Part of a small language model's weights: 11 layers, vocabulary 32000.
MLP neurons of a small language model. Each row is named by its layer, matrix (down: output weights) and neuron, and shows model dimensions 320-511. Each number is 500 + 25 x the weight over its row's rms, rounded and kept within 0 to 999. Numbers have three digits each.
A block is one neuron, or neurons of one layer that tend to fire together. After each block is what it responds to, as a language model described it from the Wikipedia text at the highest values.

L6.down455:480496501512507517486509503496526521526525473483521474424477513486503529510503491511522455514469510542547509512491516519494493473497518499525509522490488452518484485465529513489516505490526475529492443508488503506497475475484534572491493469501485452462512518503470504460498481519483547507479487497479491502461494543478506464479482532511491467534453467530452489522550464457474514512508506498486487438513517477499485505486518472584463440507500525499541475483477475454508498525509554489513543482476530500493468509510487525475520498501518465526481487513507472450499487493458483481
L6.down800:501512507555518514510550529535460532450510466475487450468477538545507511522518522520477487513505494484517490456464502532533449477464507496503525469522480508497462481558518497477546508502530462469479484536462487487510521520466485520497485528537511492525504457519472464489493509498495545483491491476497484507506471459466482457492475434483474490503472483478503482496475496519524488501486544499461519484524512472519510515463471496512486499504527508497505491491496504487483494484514493483472509479501555499524521554463488523534487509508541426532490506523480507443474442482456461509
Clause-initial subject pronouns. Subject pronouns (he, they, it, she) opening a new clause after a comma, period, as, that or where, usually followed by a verb like was or had.

L2.down1004:500514558561475530501527510484462534481526521473480523486538482511457520495542519506509527495524489463525563491460516490510464476520452486500466526462489514437482512475508483481501486501513541473479535522503488443508514525497516511488450460498493465476473488510521461499508537480540492477508467513508487474496503504483539509536491523492531538499505493471531511482513534504518530514469526478511451542530527506487520498481526545508480499522505475504551475500498471499501489481509487495488548515486496479504502494490494527507528479500484496468470513525501546454470473490502544540
L2.down1214:454489466454489474496495475494504523482520503480502440457490505474473513476487532481479507527495541504488542484475477490470474504492478540464491494531481506496521507527517447490501506499458529459553465507494438485503532564522549568511504483527504477516507493479499485521483442526531476490525465498503530493512501501458532512492474481485523519530513514519520526460479520497555516496547477483539486522515475522475510504481501505592526487500537514504533506544522475489496457466520548473557565499511499531489524505502518509527501492482491460521535542505526537486512487450500511498
L2.down1469:527466495492473524526505486468473475497509489522488491490510464515475509563508507519488476513503485497506517473511537510456500494469492530492511534494486483493477506492488477488485493536522528465469527499473493503515502495498505494490464499517499493480483494491540513514501512532501493456464501551534541499506498489468530441534527507467507472474492479485551499476510449452504476529488503525535568475478476416478464501505448506508504414515517490497488490518488505463520464531524527494511508517532485498433532449486559539520557522484496468492497500534493468498505523477474476492
L2.down2069:469515493461472513503481490464550546512516473473506508560489462512496493500499515523483484519539500526534487484513520491486482530499489573498479557480480556532508525562466506493449463521458535525454486491459478477505511526511526512501498462516455513438485494518528507476489454494481517500488497494535498473508490496472477570528452468509489459486493513469528501521491448485495526468496503487515470489491500529476534521491525484478496492468495457498514485515532509466471468516481503524539508456466473529513459546512502452505539526510489480501479547507518550490490471459548501481
Clause-opening pronouns and complementizers. The word that after verbs like discover, prove or conclude, and subject pronouns it or he starting a new sentence or clause.

L3.down249:472505489510491503519522495464477509497520525487498504491501520497519560508473483504503519480475482538499515486521492532485504505509519548512547505433470495548466513475507485543508476490479465456524498531496506494477543475534528523543507508505493526482429495494537494514499488503527456522499506554527501508514527552493518500547512486489517507486480449481524477486507495512498541508530471454523495459446465470522568515524531486572490522523514492535492534498477501479509495482505445529484499488503512517508525437481506534502512506471485487521524519454487483520493504535499499540
L3.down439:509493508523514484474547516503496543492473510460533513454518452527532530490463493499506541492484476528462563458495512467469478521493472513513459542478507530518495514548506487530498464473450498502494472538487515489485425497529546532502554556495490526502484553519508498465506518499531499496520480483516531492488473520466512502510525537471522520491470520492492483485530470491529501507500478489535514512462520481467538447537468486489469515501537513523475515477513477503481479486507473491506487531525509527514493484497501501530500479480507490511515576453508534513484532551532445475
L3.down878:493463538497516499500526492522534515512504507537501545493450483503546529475514456537497530481486521526472530477497539534526483496501491499494525511511484468510482478524524468535534465418507481503493464519482472515463472518468483494506509523495473468419489474512492475499504518519502478507478494489519506498502498513486464499482524479483454531487461476560480469531496491497489479487497497524503520451515544485502519493482543499499486497484554515481493506469499472480489485487518500472522525510495479546551530531461484475555507477476488442526496448495526484465527500482505473510
L3.down914:542455511536478512510518485522505537491498524518542496519516494522507528536483492493505523520508536524430512491520517551495528487492451539539474476564507514503462492559478463510478493494514515527510462490478469500474486531518525505552509482488552515491506511489532507452480503503514508485515484477490529446512499507493486492490505464489513519518488535508486544425487482499460486491480497488489509510488454503459501517526481459458475493450501525548520558509494493520485534506444459463518511505495482546518493500513484480549478487477509528498449486464511462501512526466453500477
L3.down1210:505512478527510488505532537477527508482494484499518551464447455488472495503495508515486503449455529533485520516451532508481454508462491512497516462518538508507502482493459505499460509530521473511548497481477458526503535530512495500458523522436508473510470510497543510494505528513475515480493504526505549471530459462447483516489512466516497494495515487516502497482497509483507509519509507500491478462514513557466475451530495476486524538519520513456483570522535525524478473524486498533493507462492507509490505507533517530537464505509537493484523535487489498490525517462473475492
L3.down1388:523483441507527511486510521432487479519507540512517538559504520489493477492507476508536533465461473467501513520512500466524490455534491506558487518499534497501509532510493490490489513530497506492466458531481479503483467517488526515470530469480483498539485506489525554542471501505503560545484531513489519491506514480522462437510502532500520487506514508529467546506502520516522510500486536519473540491445550519496554456514497521526520472521532485469510476500453495513485497457522474502506512503523499489524523480486480538535528474519505501507482520501499542487480480485506458506
L3.down1525:451519473459474484494492485503554488487517501515529518528474506498532488476520496474497517479497514483495502484537534541502521524491523498501496470516506541502480502448466502552485456525486519524489504481511476480495474493490500498511486477508490527530491518484499508526503497529514523476530534455518497492464511513496533492506424527507485517502490488500509478480510514508459551513509484504482470505497481491464536527503484493531483524500494524490490514493536536520531530482575471486510468489477510484518474485500479510500482498527516460539543486539488446479475511542472498496
L3.down2122:490484512488487492487515521488510496525495474522514496479457480537479507504488492562493537528505472500476526483482476515487501477452490517503487492501502488516522516519459479480475484472473524505472452515494462482500500526507539491548527525525452521507462510499502529475531541485513476430491528521446517530490494487466502499495475491510501497462460515503481493535498488564493494530495482493505521516493492512488478471531463516517466502509540480482501451498509483482512500512485454474519515467549469497517511480484526465512562492529504508555468528497473523484518532467507500463
Institutional name connectors. Mainly of, for and on inside multiword organization or title names, e.g. Journal of, Organization for, Committee on; also table-cell numbers like 2.

L3.down178:501532506476504443512503484440570444477488492495518510499463527494534509502502485498510478485486503502515533465504469510484463496495480537489529485510470523480518513496505463519485494539521429504498523527535468487519507480508451513463525501529484519476504463496512490484477449510495497466523511513500504537518478468493521485500523500517491515495488534521497469499461517496513510519512445479514516517503461487489516506513515489487516478501513486458513477510534496481460474489522512504521520503477527503473508541513504494521519527478504503521514490512448465498497508461570448509
L3.down1183:494503520488500569493483489537499515491484513482450538471447476496535523506495517473480465493517533532537506546515514540494510468500519523496515517534507538485488481476504522501452511519483503516505541467486520474460482500467498548494488427503477485509482490542481456494517488503522490482476534478517489464463490498527484465474527475480476532481464530494462480493504497484485485508501507507500532445556519504491517503488509487670489526517490490511503483495488517496491506516520546510517533499497488511501494501528502510494493496508485515461493506485502476492527521456566507522
L3.down1227:431506508510468519521462469560494486499514500513498525489523527484543478494535480480517499494493500527492508467514468433516538471518523498510501496481526492517486519508526518446504515515521503508464505511469500489544484521502510511478503470498500510524480543500477496477515488498504466489515429553483533496453475494504467511506500529467490535489454529505480504495522480462470514516512536473479494470543445463492513498471480526618492570496529505494497517524544515479493494540543506500505520473524481527509518503522520498504511503505468503475563520485488494535468504511515474529
L3.down1651:468531535517502560512503522496505450507494542451503471475489536530482518510500503488501442486459544514488564510468475508482480520498508495498504511502499543497479495485480525497498476476493546478524501445473493491529477494493553498497476503505493478506494526494497504498459507502541482494498469505503509469510450498463491486529524508479491515481500500510506500442520486498514496483471464522490474534503517499493513499537492526523521503493512508488496495489503524479489504442493517488498493527499483502503484490517494486499548513516527451516525475518450470454482495488593533468
L3.down2165:463464498473453495501524505493537494511541490491512484516503522493537527537549507465508458509508453552564525474490493528510493518512470492533509531451489487525474478515534468499508481511496467439500579519476465522538527459473472508479458464505537514530490492468483499523485522510480568542487496550506506544524417496476535440524483468533507529504504500504487503516489527448500528511481511497509521539509466500476501503487485536465500439509553534502507526512476488501550546507516535499515506545484528519485496529511495507459499489475504471488507458520483492486458473504536472500
L3.down2337:496480516510517439546538486471506515494483490519454510501471524488503459505501489548478491518463499548504514546527519577511502533536490536493499517468501459522488514519509476495516503513478454545530481464509471457495497516490452497508501497469526516544562503511516556498482515520479519494476492471499499489521475524528497461487459501479513493473505502519503476459496479551488538457498529474527462499457465503492487513499526498494447487496550556487496548477523497475476470485498496529494572453506501506521500444514536488465529534478503494484523497502478515495517510471570488507
L3.down2509:490464492512460513531463490526510509469524494458486523506499505519484567498546456491503436442474483499514532452479507497499513484509469518487516531470455495484540533469532480497482494521503481466468523507462500489521482471489519512503478454505543501480494484504512540504512484514530529502514533539496498508490505488495541486534536467489521517504496496497474468497486539465494505437491526488528522478533493491477495457502468496537465451494509522462464471519445520489499517528522506488506538544535506524487473530545511527505506463471479435517469502513486526478484497463542479461
L3.down2785:472480499492509511528508488526514471488483504513505480467460499520508491522499452532500475463488522522511528498470511519487486481499507491502513529492510477497469488498523508506503503522461512505506535471485514505545499479469522503512492467468537470491467500497493477504453526509502509470488458508469532464482484491483514477496512482461504517476462464480496515494476554521478510492510463491509513514509522490464532497444506519462477484521482523496492475445496522494502489476490496485498536518475495509498488502484496488489533485486526479500497500509472492507492514529677501511
Possessive determiners. Possessive words opening a noun phrase after a verb or preposition, mostly his, also their, its, 's, this, as in "started his career".

L6.down2100:499489559427534517496498521494486538516490512496507515477503483519488489480476452511473496508479533484492487519512491492542424513512501528429488515467517500493490539454476532540510510521512478448486560503475531476467527487508483496484499530474443486485452532541497525502499495491508491496519522483530522524514476446490509498506505508472536532493468475481487472491433510473496503526534543541459524487494516490516499498535498520556466539522500507484530502512562504475493454497499502503540489486526494506470478474513527500501508495526491493502524521471495505486491540483514492473
L6.down2835:508512498490503483529519487519503515522526491493507489506543479532475531500484471503524525530480481516484532486447496464519482487480471498518474527531530530507525524524516532526501540460460467488506480462458481487500507511487513499498483487491470519497486530445487509546468503495493474526525543546500499550490462473519515509500471497496481495551450500506502530482521505486472521484481506445513503491534504547501500519520494545495472475494475527512536544486508523467485569455480485529512483476519535565527487463532482503504510522483485465560464456492519523532534528522511458497
Inside multiword proper names. Connecting words (mostly of, for) and later pieces inside multiword proper names of institutions and places, e.g. Institute of, Center for, Bay of.

L2.down1059:481524436497530472459497513525518481466474475473515446455492524484536518549534502501494536488501553475475498499495514495477481484515471511504477527481539513514564530514501490521504473470513504446526482516455508528458497500513526511518514544505473552511483524495496530478546505547492511530481486555525526501533507524450488541486509487465455503457525531514525464484496481550486492517446526483518455484480530543524529460517499524505502482489484471498512516522504489447508496489480511545522500478494500493546479546525501450513501479514512486462488459499465497540473481484494503447
L2.down1293:530502490514501492477480553493537506500506489465518494471525475455480513522489525472529524532491488465497493481522486477478500460532518497470500520477489517528500462452495513523500457495491487501487493518485471478524532486526443500488482509488481472549462525501504497470509517466523491525512495470516530502501501496476420507472499478490517492541507499456523475524533450504482549496493533541511479462502505457505508485519528508497479510501516509505485520491476412520522470527545468496511473501522474474539523500541487505482503461497503465460474490508457502514493482520483520473
L2.down1852:484456494484482510518521496497479497497471527485504509540456496509399533527475471499475529499521437511481512496502531483512476487525454483501514518511496464478529503511465506501521512466489505476444489507479546499496507473458505518513484438465477519435488495484556518503513510527516474496508511527490511494496514482475543516478547528506517480485489491486499477484498502491534502520494480477487501481515458528510490507521484488492467502546496508503523519498498485490504514496496507531485464508519475476470481474466502467493506540522501506472510531528530490517509490500539525487
L2.down2255:539542530523528422498514519468496525518495500475503455487482505477503541487494516483516501526531465427481494457504509496492543532490474459498497472525510500485512490491481501476550492502539538543524532495431497474457491533534465445532487497533431512507519471509465482513479489496500536502493487491482465492537514508496504524506492508490493451471486497495487488474469430523498507467502519500481484510504512481503513509500507497474465479510504487471479515522554516569491473468522487471470509498497514546501471541498491499519517519501495498528500481551510514528489531514487497484
Ministry/Minister "of" titles. Mostly the "of" or "for" right after Minister or Ministry in government titles (Ministry of Justice, Minister for Police), plus weak scattered word pieces and connectives.

L3.down210:486491523515465540501532531475517487517440500522494519475490477501475503512511526464472465512499491525532463471453491515497466528519505531477483508503484503504469495460517509453514497484545513551484512475495462498462546513471462512487492515501468464530475487521480510482488481514527514504477476493510534496516505507497451515506490467486539487497511518510500528506501488518476522519501520476483521478472512502495505499459521539486487491532502497481546497501482501489500509501474547518522461523518505470516490539534524448503566477482534490494479494499514472538549509449504503492
L3.down410:518508484513510515509497525508531508474481472512491548509507527543536513483491478475482439479492518477507446509456490500475509482532505506495510489519504522534468516509492477525500534503532519513488476509527468471447494491467502486519484457487462551508519494509533463471507512489488541525521479486478501496507497479482462517471500479537509532564513493537500481468500533519535492494495486485499489521507484516494500500498477494462505496497514508518493503542532536556476475515474524505515479506492473477559466496528495460532494505504524488486471503498532494482507517480486497512
L3.down1048:531527474457445482484510499451464501450458489522489446532539498497512482492530491554476470513493498480507446494513514497507507464498506494484527473453517528507492483517503483525529518505480460444505479468462480532540520470570511503475527531500462539492500471526480496475478522518470503463486507491486499525495455507493499512504530475532515515479461479462530493482529487455520506528540484463505500480491486478470522485513510507479491494512509452517464479508474493511503491462486485459467502542476479502524482487484498521477495545481468536473467506523542487484453518486534480485
L3.down1274:533501501491526490479512573496538517509509462494502488470513544530523491531511531504527485493505485500564456436529465463486498516504486486489514512462547513501526533502505524548495505543535526456488465511504499503482471538494523494468513462489505535488511522501533524507484535463471559549501491520473462487501492483488496501506544533506474512491476496496498546513517549492500517475473504503471455508522486510498515504469493541450494496501524489503514477509526490524454493481469461524508481473471469447514468483491486479484502492517548479440524536481530517488483559456526477536
L3.down1435:468428465460500527483517495491491479515488497492507499506483526508476499491529488525422482489465521500501476498504495444532472516495464518523479526489511543499489532512474509499498504485506475510496518503485519438504556467527528510486510496486528547481511478509481459521485493507438516494526502505458479451473478529485500494477493503452467528494536461508521510481517496533570500492518506475480469503487451485515506481527451533490507541487537490513486432512494567486491485520480518470510531519497483480501504477513475477466519538540569506469511529483503496506515527481542504537
L3.down2127:510461515485463553496482526453512473487480468476472488496489490491510497475545511501502498492470505508490532469524522490515497512482476518452541485496491518462484539504501474510500515522506492527475498476513470511501539484516499476495515470472460508497473497491485512497560456509490500485508467469479498484514519519495483468531505494477532499466501476498480509475471518515516505525449491471461511521487515535508480487472493534515489513472499521513454488472537576516511523503501497493515507504513495483484465530498557493497527482495502503482480492486493501497497506475524486519
L3.down2134:533475522465574514485504467537505529515490480483504492512480502486528527495536516495537483474494494477490488475522531467518457483485481504486520522535525500461514503477476523500520542504473525515490434531508509520523476475493543529529533474498512481484523513500520547492507528458480479520526490542538458448513481492472478542528501511533443514470488540483491521524516526477504438446474488521527519482534528498532492520512502512461461501514532501504513447461547506456458498506543474515445501470510479503498480482526527496518515514501529513512546514469497506515459532454467508474
L3.down2583:459480484475511565499496496546472538493484487544509515470499491524501501476494478495470447498490515460495476497442471480499487515537521491481502469502438492522537511501493455495531539452506497515463510486526492502483533485451552515465505486539504545481494504499524487477500488528533479459525494449471463499507486502545506484477505495520520557515550519540491489518545526510534498519509454534444489537471497527527487499533514527476523491475502505499533512554564525494547481477460483471485486496486462472505469500540513495534516514482538523492505472528506469474499491488512447521
Sentence-opening phrase boundary. The comma (sometimes "of" or a year) ending an introductory phrase before the main clause or subject, e.g. "Musically,", "Born in…,", "Members of".

L6.down111:484487530487510477507508547494517469529500533502458498502516526545464486516504482478473480452480509545536443495479473424531476487497477497522492476475497524536529508511479528467489530496532491477524481474493481478491507509482525508500520481512520520486478515498501509466510518473528496484539482517517554496480459477458506463490489488534512495448499513508543546509521514491500488493511482527527494461470481441465507550477545490493479469490460517533461475505553464478506464524475475469549511492533500520541485521479509520477514525471521499505492500495440486505514468432509485487
L6.down818:449440508501477516524468491483503484461536495501483511515493520525494526524534472508510490515463464488473471491475508490500535491511497462511536468532504493556536502519485501487508513476502500532467458531477452504492516485505502541494484437498532498469484483489503463496527504475515480472508522503482533498503444526490528475524518506486474502460519553510483481509479519467511496508459485467550471496486509441557532526475537505442497532496478496468480512482524457515504475528503538482523488527523514485532522490495523515482475543520505508485541509524517472564485516438510551485
Possessive markers before nouns. Possessive words such as his, their, its and the 's or ' ending, right before the possessed noun in biographies and histories ("his career", "Virgil's book"); also inner pieces of names in tables.

L2.down441:509493542502460529521502529479523517468466509549526492483514500483498501529548528502502452487491498528517533503524458516482508499525516524505538480487508534467476509517539480501520487569502489526482509526503491509531482446530511511496492500473543520519491500502452482480479512528491515496488469453455505497440498452545436444524547479476508484523516513509491490476520487512511500504520444490477479498494489485513456526462511462518515524514502481496497493504512553519501472523460543483509505506510546452489471519485479461477561493477486456474466507471512486476517524486464487489
L2.down530:485496532503486491522481548499509486489428451492530514515496521498497486503494484508510484482503455543477540522488468506476517496558501515479539534522500474467482542490549533513464487514481488486535521503522463507479501491518501492516469485512518534499481488502477484508534489494513552495514471444472515535505535484487504507543490488486550480487522469491505522506501498501565502500467479445506532491481536528528482482454516535478477505461493463486506493525533497510454476534514511513490500498506542468494482493488507440473537469529527494544481522525522498496509538498512481520
L2.down1744:477423499481509538495478522478502483477496478521504450491465479516521504514539487501475474503470512503504529517517464510483501516513476532464485506524564520479448493507524520509504488507517502517506492513452497442498528500508538521490480525471522503507511482511463496514455483503474500493486479497477508488481503491511458492489467467494529486499529457513515540464464525499569514495473471485467489501493523500503475502455465514494513532497492501547501495520503562485507508524473536525524519520500505459519505521507451474497517501545507520483519510487514524497488510503488516489
L2.down2910:503464526503489515521500519458541489511490498508507481500521493479538505521542525527471470491505486489546517509525467508507507505499492527470479474484519505509487480497557508510533474543517474525539490473502511485525489456519522508504489513446506510503456491502493493465530522501506518528474481451484515509491489509490487478527500475495516499523513509487500514528512488499509500486497465495478489504490498482505483529462493496654503492477492515479501505500489549495492487502493529509506496493491535461505454536486488486499541498493546513477472510502523498498496509487499516529
Introductory clause boundary. The comma or final word ending a sentence-opening adverbial phrase or clause, right before the main clause, as in "During ascent," "Upon his return," "In 2011,".

L2.down966:487444489480471468491504503509565534475493487513514520519462524526484456519486508514457531454506475506526508464449494508500474463460490520534476561456481482526527508506555489497516472453488510481498550517520528486492485479516485504510504477506557497465528470501514508550482525480544471489537501521496516523485481458509519505489540467510469509505509478473492525554525544472482496456540506484501495500468463485500497512470513497496471509506465508475537518491492514486533532473524453535501505524517475475525505546530521517527531494489548470547515518547462462495459512454545470548
L2.down1128:499509494502495505497480484500533514471544485493514474508453516515509420554519524517530489485468529511521515503509523513490486523482490485448498476498492477507515494519521507485522510539519521464539543502501474495503445509500516530508525484503501528471467530488515489516482496489561477485498489527512521455482487510533519500450548471473489519489508502527501491488523519491506469513480462500547490491479569467513542481432527499516459524531476530481516505495511491480494494473508508473496512496529492507518493528517531492459525503496471483504486563498521487528449496459620448527
L2.down1902:444518476477520511524523525469532509474476505422487483498460559490482494547493486515445502528493483482501503486526517469472513451494474552496509493483516501534508537491513501491501522522516534466500510495471497517512518497475475511477499478507528526522473505527497508541503516514490488512524496525489515474538518466507515477500497470504534424500531519509485479526513492519472516495516532445555510474477488521453480527469504503487499542472502491481522512498488511517533540491509491540488525469504488470538498519523485502511517493478440523483532491535484548540548512494503469488
L2.down2292:471489513474469451497494455465541509503500468486509505470454499526482517499500447503486494474507501531521466513512517516488487489491474529531512517533428521523506526510537462521534484468562478527493519459545448514486529510485521533486492497491474478454505472486535503499449526503499506476479492505513534463499441514503485462506534455522508493535493497470525497456499546529539516474478468460519540467485461508499545506472503522455478484447472513471492502514482508537504495482523492484537499551510498468505493484487492485529522497508488518546475523487488514493447517484492460517
Possessive determiners. Possessive determiners and possessive 's marking a person's or organization's belonging, such as his (father), its (goal), her, their, often after prepositions.